Part of a small language model's weights: width 320, 4834 steps.
MLP neurons of a small language model. Each row is named by its layer, matrix (gate and up: input weights) and neuron, and shows model dimensions 64-255. Each number is 128 + 32 x the weight over its row's rms, rounded and kept within 0 to 255. Numbers have three digits each. A neuron's up and down rows have the sign that makes its largest values positive.
After each neuron's rows, "fires in" lists the words (lower case) most often at its 100 highest values on Wikipedia text that the model never trained on. A number after a token or word is its count.

L2.gate386:224085115085073133152090055140111132115183133031108158135079062118112112134134118135093089170142129099139064144136118061103085166136145114147125170134106190149133134103115108104146129117148120089148110177170118123117137162086133130110104128111111107124097147151117148127174128112122131123129164088116139168170138099103164087126100094139144141069142105149142145143118141125135069080183143164184119124147146125131152156097120152120182147145111142154115073183112153139069111218106140141114134142177144116117124155065165156109148147133077144139138120054104110045155179176108031168
L2.up386:152097145143129223145146151091124136130145159082109118172123121090144167085100124129129136135100140159106123074156130148122170108122116124119179133136229113099132170103121148072116098143166128139127182075147119132112136136097114101127135142135142083187066188121134177098123138105160156107194111110109203143158110098137161110152137152089127063107135171123108143133161164141087040123138082123143179156112103142077110098098139120155167062132123144110110093070144187143088152124123097100138167065143123138079192113163107132102114094149106117113111112098149100164076056133201121122
fires in: "texas" 19, "chicago" 12, "paris" 11, "london" 11, "areas" 9

L12.gate249:133138182130126145161078159144151138136122113156186144115194134131183154069106164119161099149133152100132116124139157179102125182121111152167133112093154113145149063159065154150082076120153047122156207108142141095159138179121083104119170166178143155175042174139120146158147121121105207108147133190089103144091149124110183108152108106160125173139104157120163107146147111138154140106100101140144095144164151097118096145108164137151083134109146161084099110115120063134127146125130110152151162146174074108154180108133146141093066174163133119114132131110057161025144147150155159124
L12.up249:105130121102079161106083152134133134126149163133117141168169074133104150100141092106070149135142164112151115071198194141138109166141138107147089114155108088139177112118109132193102124119132091065110118105125140108157110142175111120111141083147096126091115158125093125143167106082149150123206189094102129110112086127120155075091147088096047165086137131105145077204129120118151120067077144088174087147121148096066087115147190158165138108156126152127063149090141172191127144147113113107183107171128117106140141096190135145140137119163115156150173075123177166072135177156181164173
fires in: "would" 33, "not" 26, "will" 8, "ll" 5, "could" 5, "also" 4

L12.gate361:176119170088107089119146138152059179083132162097098148180141129060088117141136091132081094177140151130075152139117118095185110069112150183153102155144141110121107089110122110160145094127152110123141107126098125141164080188090164085090119125120156198136142121140090127139158141083112105123148131127115099200091121095182057138110102137163192116082141079147105157129147172068147099120094151132174128072163056152077114130133124080106115168059136103169054161133116125171177099107106084166149142121112130164131187112103098117102144172097164153145073096132106116093113195158107100152
L12.up361:100096077129167165133098090082166156118116143092115165145109081133119135092138141124139112189138138093151137156119138083109166187085104130166181169110143146197090161113170195126118096113129105129141136136095096116166102113137129091089080059051177172148143128144158136205113155153154129140175109106160161146139100149076127079140148176142067086172134175134131179117112102053117230090108121123159105070123107161090131104101152100131137141164104063127112082113163098138126125107134140098125079113133142111121150120106096118142119140129071122182133108117125085118124117083127163153
fires in: "of" 50, "for" 17

L7.gate345:054101118175156169185103095125113156146148132100131138180103134133176072129134087143146160198099151153160111155167163120093102110126096105170123167160115090105167096170146136115120143109135132126203108111161148120080170147167161052170088096193106124135186155125071114132177144151139191200144146135147113121126132133162138103120123106103098096081124156122172135092107075095161095123105168139089167068156097141144082089074230090128168116167146103155098180166086084180100087097125112134079100102121129178124148106152069139093066179162118111100172141138134083150131192149083075096
L7.up345:147119128140125138154106130115135099136139079117126128113114152135137078086136155165093092124156100096125148115165115147151153252108130085100082089142150138076107081149151179149116182110126071153105165145145090181157127091117159124106102054066108154123159142145160182086119170184127163130138167095120163118127097106192109106159151118061154109137184142099206147159074112090137102081122188154107105065129152152122109160094132073150102178075092081158103090105133080110111146119140062129144090127138098139138125144109059117061110120187149129131128122126147136114125095166172126127
fires in: "of" 56, "after" 20, "following" 8

L5.gate648:149173104140126076116141127110152173087089129136110111111150121131081144126134142111146115153170101147025166202084100181126170130074162164135171081149145150133141081098118182151116150162109111108178158138123164182150104123149185115105068120075109135195114104102154137105112091134165137092113137143111109140139125080124107126150094093099103090149119123112095065136114115102153070154147158137113083122125149136138107146114120141090136107121108150109134147192192189124133062110168130164149116122168160120123142103126075129165067092124125129098159090154063146093171094112086223098
L5.up648:123098171130139150110100125139149111118162126051124156115127050151139084106163138183094113076142116132123147115083154133129162067126091040097092143104094137148138074107158154157160112197161131165130166079059124105164078163112128112166173147132109093152112071135058115107143093074131173099132127142137041150070146103133159129111114151120128102197157089144143143152073151137108122161120126097115117146168153051162123147214127138131154156213123109124154151113155130192117097158158150203117194100089131101127117103162151109126095141116116177155165109132167130184088162124129181090
fires in: "of" 88, "pediocactus" 4

L12.gate744:143115105061120127203133116149134181137131123164130131113123135167118133090145184204099101180162146096123137117142081100134131146142090126157109135097059113094176118136161141100147066153088154100120132149127160094133118103144110157087101106139125109104167111137095096099130089128145109136100200125106139163059166166162176135101098136137067148130128144107158153136108139062102157145075199134126021134176106133150111112088145091170135159205115178109091086068162171117167143116107151161126138121187113079119118098144150157165119180109105060111123116118116118136142123147129065104
L12.up744:164119173175071169135129109130143179154162105206079137140055088099119107118165093129130130093058175135158141123170114121082111161147131122143101164125094131144147128121174130145074150150156106140135129130117153118156174127144065075042142137153162118096197153150062112101112120167160158158138211138109109110091164139168142123090101157102142134134047148188130122135125168123175131121109101105077070080098066157121146183043151207132077109140080095153087134115120101137145138145191169145157131136189153158104086119149103171173114186143126048096114147111073149146180128122108115127
fires in: "of" 41, "by" 10, "from" 8

L7.gate129:104103140125139082100129101154142158147098161113196101154220185126175121108088165112092087127150139100094168064103089151122101132169137150109169195146099156132156186124158095124067186161131160125097098099174122087140144146134142131162115138141206154093157176144098138150106013161133128147186115101113109153189046145119156105114162088168194154144143180150104101121103117104174116129144156168102107159102150137104165160164139125135147186125091160109096145153149154083141173121065146111124144110062175112153140142165131131116094191107087091081117130127092193122130172139048216106
L7.up129:135156132109100132087098124124048205123185070103135109100169096167136189131117196141092098146071082099136149087128127098092174151096062122091152119137131106102146170113104156066157089111089166121114142074151129168092159161155147150134140172104089174074124098205140149104107127167117145115192149102075145145143108173126204126139098118131104117104131195128134062103200164140170107114054074121135163125139147149073174174130101145132126117062137166062143107141127106095126116108133123151109103078130159138095091139142102151155126161135101101162091167107155145116100166144104123078
fires in: "at" 71, "from" 13

L9.gate5:120102123123139171172124109137150127160152193140171076129093144128137149121119101187075169124166122185116113186146115160086119099133135160156097179164104075143130143176136055122086144193074119164136115133080092137205134147132153104102149093119174189117143139196098140104206075104130149173171101129134122105126108106117105101094162132134106049133078126062111154092176109116198169120146159124094098124161109090099151109161142070177113175112135121107085109152134151067099112148105170142133141155142135171119144134111138113140128156118117144167078173105081133094142128177106141142
L9.up5:149084110074154148184113118086191154140084164166177092107096108103126112094173120152170146053135167141098128113130055158120121131158149107155115159169149079152135135134133120120116090150129140161153119113142152137202103153093129116085148113114151150134159190190046160119140110104146126104165111139125043110151134101127130041089149179089078096185141134147125109116175118119136112112109150111114127189157082108102144151131081122168165161109170152106085113160125113167141167134118125146080103188109134142100146138131120147151121203112095124091161121088084156116137163073128136129
fires in: "for" 29, "with" 21

L9.gate232:198097097156123153094092119109111160067118161146117060079124166120097106113127104182098128099128193091115130165111072160123132127098111095139120172118091123144191107088185177136113154151079164117184149072136136137116159159116167095117115100120142109174135135153156125205111114197171152116204162105138175175143125066128127127102145156085115100132069108052086156110140153158131171113130136139137076090145084144147089095116164110174159142141072182141166123170183122184135160161168125116144124115119123154079116151162093083150092129097087078078133081090096073110132138093079115080
L9.up232:117093155138113124091128139117114134115098094159179084111137143152185176150119163160112172120120125140148162132083103171168203136150126113145114124107113150203072148128159081125178109134170109186071102106096122161147133152105147148109101036113191139187102162148113153111159117138119141154163147146192170195133107123120128070168071141150140185120092163133115102101087140118140185114210178133207152099144173147186148183132172124123108142115124143136095099103214070166160052157106108130118086103102147118147198157145116121084123120116112122131069139119145127120152122112162160092
fires in: "of" 56, "for" 9

L9.gate334:138119118181131157170113134122051161105081146147129122139112143153117078088098172113130109164119147066113127216152135111096147172064072158128136092158142187106123124122120159199143137091172172105134102149087104138122183129151106109133173166067123119186129159169099149133075111134143080123124114086183075146115145125051139091134115116098121116138094187132170132127110130080144107137109110183130107173099098113125091126066107174111143136154138161035077095138071117136096164175158104146137171112111095117128083154111181129141108111128111113132143170119149129155157144093140119107
L9.up334:164143088163068129119138138169162153101073142134172120094101155125184147141107128099082133116159163130108163104130127115116151148044146141062100171130088087156103113086152179116075108114092117135174118122143184103075097113143109119172111160084130133123093113153068145149149138143159123064120159164142130187128164114072101111182148112114120099126097115107089123126154160129090217143147125110163069102135143122215112116150156085150090144143167132123183104136066085147135164159129135102135107112138180109170206150211121181086122139129095173125136143147109159091142162155173141159
fires in: "which" 57, "it" 21, "that" 17

L11.gate666:160150108154122149123178143141139161165192151162139125158132076140115088119150123161116108157135142168078174128104140119138145104124144086117114078131143162144128115129036164082132114120135097151168182177106106151195122064121112096147125170179171109084118089143139161168048139139229127098123154126059176166114118165191087120134101188125123127190131109027118167101136137121116181066097098104138125120158034115108075125108134096165153121132118113161082162149161095163159118116127126140169158150122169129060185130193111080117127157107110098136115136123108166117097141172150149137
L11.up666:159143085118086200073097098132125095156123154129123136115062137179105088099091077106149113154151099150165161155141131088124085161116160159112145128154099153172068120126155169124117106186129213090115124102129169126109128066159139105121124133114144105098140139139162168092124160123166130137142157178144122092175150094193098147128112090156143027124113096106123133138135101106118121088194155166097144126103109124132143132121168118133142114092100180127085162133132182059160139094120137175137142116082176163139115190191172189080104106144144090211144090114156113136088094127129130157
fires in: "of" 67

L2.gate445:145161150158100120134086120157168131144154167131179147139149098093172103105120153162121105139170104120111073131159092134117067133087159107114097163154106191128129116150176117139081165109118183115086084094149156110113134162127156098127134117124152103099127130075144129142169110083174191165089143202135111198153126121069142142056101159153100146119177101138080095089113108121145164167122129164163129117134132186149112120133134136094119153151089121119124201163144141116161122181127124112115194124179235146130081117163171183124150130084084136090110097064091162133177149196122150079
L2.up445:128146137053112156131152102083194131164151161127131150110119169127099110068107100146139163112134143107138131121084078140191145185115124104116105142078151117097125148101085175180131182102116144174103158137139112186102147093144166086132175146158129102190164144122092181155125101163147111125175084197159120171089177105099125125136154173135147133158086081146142173181063076141069130176156147089101103133103096145163093089133095140098122141101129109149167069081075161119108096172084183119104179062175126153119126083146143134118132120157170111071069058094173141110180170110234129183
fires in: "film" 29, "book" 20, "books" 10, "title" 6, "films" 5, "series" 5

L10.gate370:128093120116122162150089169128144140100161203162134149171158122182190156115083122134111115106128189127118129109103162128109108181166079137122086154082148079182184096060117086178074111150105121084165139090176131124108166133109143157060090115153133164138101133103094108158127122116099173172154153098068049157124093129129136100096139136135114145147116141065150065157182136123135110095143111119161086121149143122087108152119199100134141135166097093102098141129116079190105128163169139121156147169129124127178071121128124064095174165153109158117116147082128148066127170185097147145
L10.up370:112125169189164167106139134128093103158105159157139169151187130144187138115092177188085129166115195102108122144068164117161136114140123165094084146102135139120115119061088087155100056146143151142177124103088099186118068084114126147091074151118141157157052186125123124152140062124137158170138131111092150125154180170099115118159145128138084144173098168120118104128136170130150106149152136110153171114157146091030102122148138116167035144177101110128102102110148073109071138170108112176165137105093124103161153102154111084103144113153172149094123144124116161076109199103074148098
fires in: "not" 26, "can" 15, "t" 6, "ll" 5, "helped" 5

L2.gate700:150151143135097095172108075144138128156152151096058153096124089158139137052119142172140152122154110109125120096159104166086122070179098074161148206129098194190159113059149098140081142139129134123128161109162160085129112127115142066134098127123139108123077117149103139151149101160151128153136120104096121147176116107155108085138122050134069096134135161159170045145127131092149100056142166127155154133081130157123134098128152126083074122192110084104123124163105130166129170127109136168130103202150108094130115186086135103167102163153074107103175087151125142106183170168117129158
L2.up700:161114227143177081176159133088172064121145085122088140140121168140112139140119081121121106056095141102161168044103091134157129169139110099148112168107164093129152135131117077132082155162101136120165099117112149147163139134166163167054123126101086126096185123098130092086143079172093149136185070093112130122121152092155104106141146138138118140153170112132138109116064138110170108200116148162108146078102126131087164174122132147100140158182127154107143116167092149085117158136147083158107167169104157109128105173073098163100132166094086151128118109112106168094070166090165125129
fires in: "about" 26, "career" 24, "w" 12, "published" 7, "daughter" 5, "even" 4

L9.gate619:198121136134122150156120095179100165159127135111138151120149103138121124094128161112104132152157100142088087094150103122114152094142144121114162127089097158171135073102117143172141096152132149100138120107102123139185140151176101151152167124130166163203106133194201097077123140091105192122144114158128081131133085100060146140114140100126125145128077122138129054130179119131130110164107193106115205166093124120154167133120103188184135172187136090110157105140137123113100125195146142152148146113180108170118092058138150108128081096068069169119150194151132084111132120131141118168
L9.up619:183105164121189117147130146079151159127146136094134106116159148135131140216047123138138149102136116145075093147104158113095132104116083097087121172059116100089123073127133182132096128136165152122122148186113088107155141147172158152174146110105151137164096086149148124152159092148106169109121126217107170142138099143084124121143091066123167197170104136087114206126106163081177092168104117189058070067151124125145108121104129123137155188179177127171216189094133167131123101151185171108110121103149125162169099086122078125060125092106110141120149184134109122130139126147126086137
fires in: "that" 26, "who" 15, "which" 12

L9.gate815:094076120098127165137177131088114162140140095119131153076156103131118126133128107084136137104154101154129133099113177129097080132100141139121144101137127098208135135162146147115177167077139149197108119120167104147130105146170112126123157159152116115091171123076065123146100113069169106088124124137116046108102188093118167086120144100142128090131127192169175153111068100164089123151117098102144179088188107096089111111095097138057124090201129087162081132096109099139116184157071117147084145156129135170117155197128126104110064141099054103143149104139148155146117133132170109156
L9.up815:159131099103133126139156136179148162095153085093133128099120132115176126076112160115110158072137118116121106113129035146132121137136164132118189125077084142125163084162116119121074195105110171106080108088182166121124128101172126145077135073105199116165110131136189146195106054086111095129135123040113180196146135168111145213164150109158108143132172139135110107110060125170086107129108185100104119170066157133088112090067125093142149113045126118106152151108104126151073128109113122055153133135149162106102161130144094132129108167091092140088156113148138174207172140128164071155
fires in: "the" 76

L2.gate151:119127121129123071093136108137062120139096142133188090112147102014117087118090139138108125155105098175096156159156135072093114093147142152154107139134092115143088055062122133123116174146194181148111103115122103133181100073156192083138142103127142111138130108129205091167161100164123148126101128163124155126166121131157170196142160096156138195115130116147104100120102112104191139185164114165147111165169149172161114142128156152134163171150103197130101180182112109099150157113100116118156084103151205125088152144116129156166154086099118101179076157165143175147110134141135126136
L2.up151:111195104136089130081082104172164088166074087131161197142123115092169071142144172132109096099128101165097122105160171105085115106135179131137155214162116115174112131070087167137128148144157134143069112145145136084113138121150137072069198120081122130134141181133086139128080082142149130097099131171100125153126160104102126117081120160110102176143158113153151068172106140117142117115133095114134064155116101118089147126110142074113106191159155126072149151192104112089134103107108173089167157142090194117149134117151138145141106134122068129064102192097111117093136176055110127180
fires in: "york" 16, "worked" 13, "texas" 11, "uk" 7, "army" 5, "california" 5

L9.gate86:157135036111114151156096071136199146094118188156155183140148088088194089102104161099073073118167146094104093155117059089143054141115173160139109155125176138140155120106134188158099205113112126127210140165155135177201121107168164058192106210116137117131082204129076110166138105185184121073103106152126091126176151127125161144143159143085135173150135112124143102106113096127115138127165085150139149181128119065117122082127146177121097092104152107110117119201125137113125126155133091159066117223150144105110147163168146123132068143106097110120176091084135157105146101116145147089
L9.up86:063087110187119187125093170145127102187165156166147127130120114155187157142089155144154160120177075068137109154051128106147152176131057169121211095116106135131135151121137163119113130095148154141181141139171085174156097031105099133149154132163172094078131142168110039154117118142126129067093126183118135112099129171088156136105105150182129136110121182131128114156137115130149123120180083113168159150194142081145177146175127159100141113101118155106081141094152089092123134154059123141081099149145127126121124114190141151118134093156146141151140157145182090106157106068095130105
fires in: "it" 25, "they" 15, "the" 14, "of" 13, "club" 4, "band" 4

L5.gate613:164187149111122118096114121137176155097122174150175141157073103124138147145037096169108131106174181151134137162118104120149129122111136111134132121155107133145134136129083141101153105071167129084193127133084063037126086168082148112138156175184094145125174102136080154107092149147122138086146141177122132089111122131090107139128173139140125139146145069127111140081153164061130086120092102138088139087176090110114090108120121098094085185171121128103097086144074034182134092131151108198095147151180132166103087123124089144073148145125094096086120180151141120110134170091180097145
L5.up613:155085157112157083148105079132164100091135165108082123126139112100120139151123097084096169093101124166111159194116167136094085089102111081130091126161181146125132117119106130099109104132137117103129168129164112130143100099152131090098131101131132142150136116150128145123124119125121109077051176080143098109144084108072069146128136125210157154165093146116118154149142169165106146161127151170092186143081121129147112067053159091108158169124087164124123130139121062207115169127128120163190108169134104123069032107171114106142157157074062136163154061125137123092109137084145142139
fires in: "to" 32, "of" 19, "by" 8, "m" 6, "and" 5, "city" 5

L7.gate548:176143180114138137133118116171094114164113171175180126106097163107198135129109138120183102123161112166156169082116174138102129090143193106134110163083068110176171156119119137140099121134070141123146134110131099119109127137094145125132140150173134130066140140180135115167140068103162188109161094101102154143162108158091111066075142109088092133146136197092140094141156123087158178142101192130121094112123118083143119174149156085146110105178112151115115163116126090112197149125062107147127128174135128135099165110132139089134118119114126115149153111095145111061127183171129159101
L7.up548:159155138115153081140123138150144154123096164130122174137170137067138121139141083140184131107118171144157159125108108131130085101103120131094097182182109087109187117118136129191162151105103145153157102104134127129159094160137124136127108089183083162097138127196143086172142075150166192137171092090169150121167090128082177116132112090115139097159147154126126180106105127098130080102076130119171102115167130121178049058105136124097133076175127111116152153115131129108170181066122118111127116178116134137075097164169154098162072156096135087137162107095138188095058179125113174199
fires in: "to" 20, "a" 13, "by" 13, "of" 11, "ned" 5

L5.gate480:137162187133110084118076135120174123157136138119134088107147127098139114097087102109116151134112135165089169139112102120083095113090149111062115205195153147107077091073146161124092155201127117087193159120142110155170157166120122049122081146162123188120189112121147164152153161135149161140088162166123116105147132144151145128181100097126113137117142119147094101086150122061147131181109141139138136093173138129113134102142154123157139201107129103166100100202130097171130088207146157128150095059203143092156123168095131090119090108090081099141103147094177111070095108141136103126
L5.up480:149177133112159114081145155204133164102083116099164120092137162181111088140110166139077146141142165135119146139058116128126154163106143165087083142079121173134129142085133078095165121129112132124163157124133125121152150111133096151142174190155066134130155071131128146198165152182141128095171150087059146095140117169123195159133131166153156137102043144083132171109141167112094163185110151140128105109109136076147083144129089143124182163044119109153164091136132071158181202142151179074091146089112147073120134097155097113169148143104147128191154195114165138082142163089135184109
fires in: "of" 21, "at" 9, "by" 8, "with" 7, "mi" 4, "brien" 4

L5.gate771:117177128211141092139153141155175094113145106130146134182081095134168087051086100142084112130122145170075119120131129141158061161098159089090095144111137191153138131107108129099144147155080144125122109095144154077110166106146137119126173125116190101141150141152153121137137109148125150120073147162101109143166069065083101119098172149106147175106139114158178145095120111114135104118117157144124104120078143131087130082084116090131153116130092114154113095116093065193142096168139151094136197083173173134085129161127094134128116147143103121101109081074084127084128195124142122152
L5.up771:114140092130132102126166094158179111076141143155186107115108125145127107114132082149166148125128124098123137071070109181145136207149156233097148135126105183139104140086159082102156185202078128111127134095168125121092172142145148139166164145121095089156143198139172125145147082117129128083143081143100133135182157103114118136148103176165135137085047153160132070108080143139093150090095167135160118133112119176167086113055114090203152114114088163116127072141135082110113117213121113168186134099122123162112245104133080086180091116157111101075147123143174106076131111118078153169
fires in: "for" 32, "a" 26, "of" 17

L2.gate437:158085150100124154132103102055163147153158178163164155132118120102142129077093147134125177158114143145115139139164100112104129162085123108175122163145140138132123141106170107142100094105151164074113109153107155121094131128204167094121115104120133092100137174146098116122165072157115143193142147116106113214174078091090099061103105172139168078118165145097147076118103108133143093128102198163081150125115084131141135155092136106115113119149112054139092122111056122142186098134058139125103157177117185166098093109144129099116143144016087128041148122143133148094153186202129180103
L2.up437:133100176147066144136146137094115118154139151083175127132120075123122131160124096120128159161065094107118142107116173157074076020114113152127163143091125126088077127121128152101146154153163102195141137110126113118145130138107149097132140122148074067190077061096159156153076166129091131113117140151130129084076149144143184156192076154119145097121112073132132156104134167138124042097092098149145187125191123079169100134168157199118161083136118177139144073148117101174159109140106123132175179171131167120144189085192168119119138111109148122124107115179151160119166153161121219089
fires in: "film" 43, "picture" 8

L2.gate372:140084144143173088164104140085102104100163131173146103111089149150132148102132101117128116108089111173083124135139166094118103102065100103097082200159111172164086121052118144097067168186148135088072178143116137088101143152104144056112118140142155132109172095085070179081147142115105112108137158153094132189132152101144171022162163115153099136107108119130188120114115148141131115157112139132107142160091118113197124158117136140165107149107107069198067158091125040105183135129074138140088150146146117151107153105110138075149126200109126129170152145157127113067164169198096162140
L2.up372:138156160150134144115090092121017139124138065150178154178099135148096072084096169153135122191131101131149141127130124100142141156045099154118168092121076125103149174035093139105104142155116091129073167157089116089062118138120126167150088109135076099135135106100126123118080176129081135165156110137089173157109171145139202098126144130173107102102128148112168107066078156141145126168122155111100112101083132152169112190116076158172128127081152107133140147127126074131166116117078157059119140143193110172186077158167112143189163172139131179137080153154099076127158155183150099158
fires in: "film" 19, "located" 13, "built" 10, "developed" 5, "developing" 4

L5.gate283:093094130155130180131101089084123111151095151091102097110072083144127174122131086170140106167080122172085100158212118113117123147132168148182113159125112130128168107149134146118088169154145130113174143081126153112126082128089119097136178155172136092061192142144120100092108149102195172147150110166142103116155149106154121083079189155124145147161119118131196107142124161113140048104077112111077146095166118145085136148123158078135109156160088132087090113145104098151116134183153145119122136149175178172079128138162103172099075146113056109151090160139132089201151106194119098089
L5.up283:135062089098126167209126126088053104144115207141125152152104104180137120104160197108119156178124148147072205149162107113096129172107109155149140075142179152168147125143112184107080074102155082119162129053145166072037139136123125158137150153076161073168129090138153117183060131152141082129198139139098100175131136112170076156084141127162155115063128113133145106142152147120129151058131131179137152123098157152114162173105159164154109121081071161104083085091164138109117115129153173059140133174143103147117163129075141185142134093166118104118159131103174120146114081108201140124
fires in: "released" 30, "signed" 15, "born" 12, "of" 11, "and" 10, "from" 4

L9.gate56:114141074097110105131088132185122201151092153144174120120105118171145120154192144125116146175141087085191159086097086112128133091154140202182207152186126121228105214098107131065098188087100150087076088149101134149082110134131156094090130121119191153111157166073140104194111107135142089150139133116112117147222124132106068100113118167177133131096097181119094169168181143110140108150143177083164146108166174143141143133113163091147161139162131124104172117140119058174105181119163088137138117109128106092135155191129143160133170155087037065179120189112083154071089170137134095104
L9.up56:091203155055120161165122173105133114176125121116087125168133161116158167157143156213138132090117111146096197148103112169117122112146103204146125110037142112109165183091093122120086152163123127132155164139135112107113110178111123124135147136143117094165063095067165083162062087084076127119168124080169151153154143160127123108105091075145125153091148146156111057152114188126099146127121122197160044121178132149072127162122089133105154131131184199153137115101147113111063168105137153130164177168127101163106131137136140176171166174142074116098087136141159158155158102185114163119
fires in: "for" 31, "on" 9, "up" 8, "won" 4

L7.gate391:152117111040083118196177135111129148134152154133136126120139132113136100081089151136093106127127162137140117107103124173139124139112156084124037135125095113173128117153130184121073121124176098117117174097160118073116123129072117104076091106114093203108138053112157107184110130130110234108120101121110157153102130110100129126162094098099131117134093125111133140100071148098107115162115157140082109100151110107181121139101237127202183148132116156162118035114110144169106168151132154121143092208116109088140146146148137091158087172100171091139158143122092081099068124143107177135
L7.up391:126173222115113070125114097185176130142142179128082107107147153080137165071147125118108174067132080087124115079111135142113065120181103137062116104137126150065116061101109156195130125095171135073141148146211094101129124182138130170124179177078104148163167123146151137061137111182119127071147098098169097130088097128103122079144141129112125075155132126158147066081202145129198150139118134175124130107112100139053167153116108112139108139156072133083063130086080135146175152102144124133194171169124137104136138075139112113140103085104124151152205129160115132139139170153110098105
fires in: "by" 82

L2.gate29:202085113116061107148106066147137121113140146089116110107109126174165140045133149118074033148106164118161111129185111122091161130174124123098083165118133200141130083106178106160091100148123174034097139137147134088094124126153153116148133120132133161144145141101125158103147097135176119120126150105112093167164127117092151114123118128096136180129135147107178082187112133126142097091196163151070134131113131206119130119178174142114111126129062053124122162133087127159107117112123099157120140134133113173170162113125110129115127168090071141157158141087138168097154112156068151131
L2.up29:145135227120080158114188143090123178099107124083084083107063155137114078084125155140088149131094126104121107163099104168129132095108121078133143151078136118093108114093144153134120136101118141174143084119121111071130118143087084098140190169104098140227154160132060161099110171097131110125114113184161115147097119073092153123163089103113137123111099117158151175110067130085108114090134146093115104140083131182167149131136118159144119063115068148160142060107123067125154111199122105131105114116136188165119191096125206152144141130107167141119083154129174120154156198125159147109
fires in: "high" 19, "people" 10, "average" 9, "low" 8, "justice" 6

L5.gate87:150160184198142133082136147138156106174141125157155142181120092136142059085068145123149119144119113184138126138176134106110094128125125158163143231165091153136141123176144126132159174144141181131129138115134150113119180154085088108132080096184105131154136095076112145106154136097170166146179141139095124128181121119092181097133138148094102106105119194128152133085137116078122080115103148111080145088111115111127080098119106082160124099181108098101133171126118082187156077142103149125122131146193195168091158117139114177128089151073082141097200151109065131093158141154115128201
L5.up87:120137165110161108174133101143152115134138123130153112156123123165140136083107113112074150071183120123121178128125148172152167129110157097077121131112130123110167161134133178171141046036126138075156119165168131064101135101140148155109143116108161151194154078152069156154103184162109113141184156137128204208137079149132157131135088097158149154136128117133173136146099166087146147139111107159104066161074109092181151124084161136137117131123080119122113118113103117168111077073149114080089116170105172107107067125113068158146107091167163131094160142134169169080098179132144159123
fires in: "of" 97

L5.gate518:125060104094150046121061123121097117099099164133161096124156163118181167179071101121099137138182143125096147153124103109169121136192165129116170138110089128091189157112086153116176124103128120007076133093126128121145135117171158126117096149085089096120155133128117076186175132159159137125127114116110177137136133155105184114078160164208156162115132150087112158098047174135108151151154144096124148148120107175107146170119171089140107137109122133126125171103102164112054174128129088090122123077135144137124112167113182106166092139061154075099125088157109115176145125112084177100
L5.up518:066086133145094180089192076143151067155118121098153141195176158156166118089117088120162078087090079117121091157116131101108086162156175193150141125150087170133159188140195129143119109124126170167105087088122188142085160129138129079117100114088185132145108153081128156131161100179122106171176180044157163132162136194119158083172109122068081129105127173191155123102137140086081047126131135148158134110078108152100137153097098132082092119120124175090124079122152067160138155126129169097105110118113136085076173171137123136219173097105101177123056188119113132115172124130105126126
fires in: "at" 35, "from" 15, "the" 15, "of" 9, "national" 5, "graduated" 4

L2.gate271:196115189101109173126170150133053099088132125095073157138092105137104146083132133103141122151116127067134089108102099122081159064071163109101125137126188163138079178072136180116135150128128133111132135112117127106110178206151158066107118162159116106202095137145137129135138201113090097074121114174136160123138162055084128117138145120133112102130132120152125119141148095182124092110142093109177156139143152120133145109168051114135134129161090161115154124060162074140117128146119135136131145172086101117144135143172214093142080116136093135134095127093124117132136091164119133139
L2.up271:134122124115180162195244109121077156161133101170132106138099143159118169113107157086180179098133114096160084114107102115108142123100161164112135090149167070096102214113122175082119168117157089140117161105107111121128170174122082139107128134149115124141143132130138137128144132106094102136145136149125155137116163147100127175144099139128132084156143142112088158075161105173113157143120077135116126093167165076118085075152061124125167197130123171095187152150155116107087155123156168084125089104089078137174152154153177157123096082120088120109162189114099107161103103104082076115
fires in: "it" 43, "areas" 11, "institute" 4

L2.gate741:182122154160037097137127091086108122115155207113114148134124122095169089080095147155133082109134173157079088118144058120116122073127145093083102160173154164125089140128143105160078128128157181066109095094147124145126129120126201113141125172173095153164145109111091158120148119115181168167125164221071137202195135128088135112153176118107088141130142133135187068107103123097157087123112127152138138125182151153131160114168108116089102161139112118124063176149145150137160101107146140168124174145177146121105107135116131144111088143070117094153194139101145131094152174185119104098
L2.up741:107096168087158106145115126083154109150128151170123069103178133191114161077150146086116164096136076112154163121143167145088183141202137099166123142107113128111139130192156101095161128142123126176173154094138124179134152156079132080088125149109103107130115137108096159156122054123112125121180160141131170134143104145165124098152108119146124112141129135129164075184123099161146157095207117177113184136189148098114155164132139213104138111157062182156051027067128173078155140150075099152189093141127127148129160101117134123131134050130135145103101029137149114146089121150139207124
fires in: "s" 27, "single" 13, "located" 13, "n" 7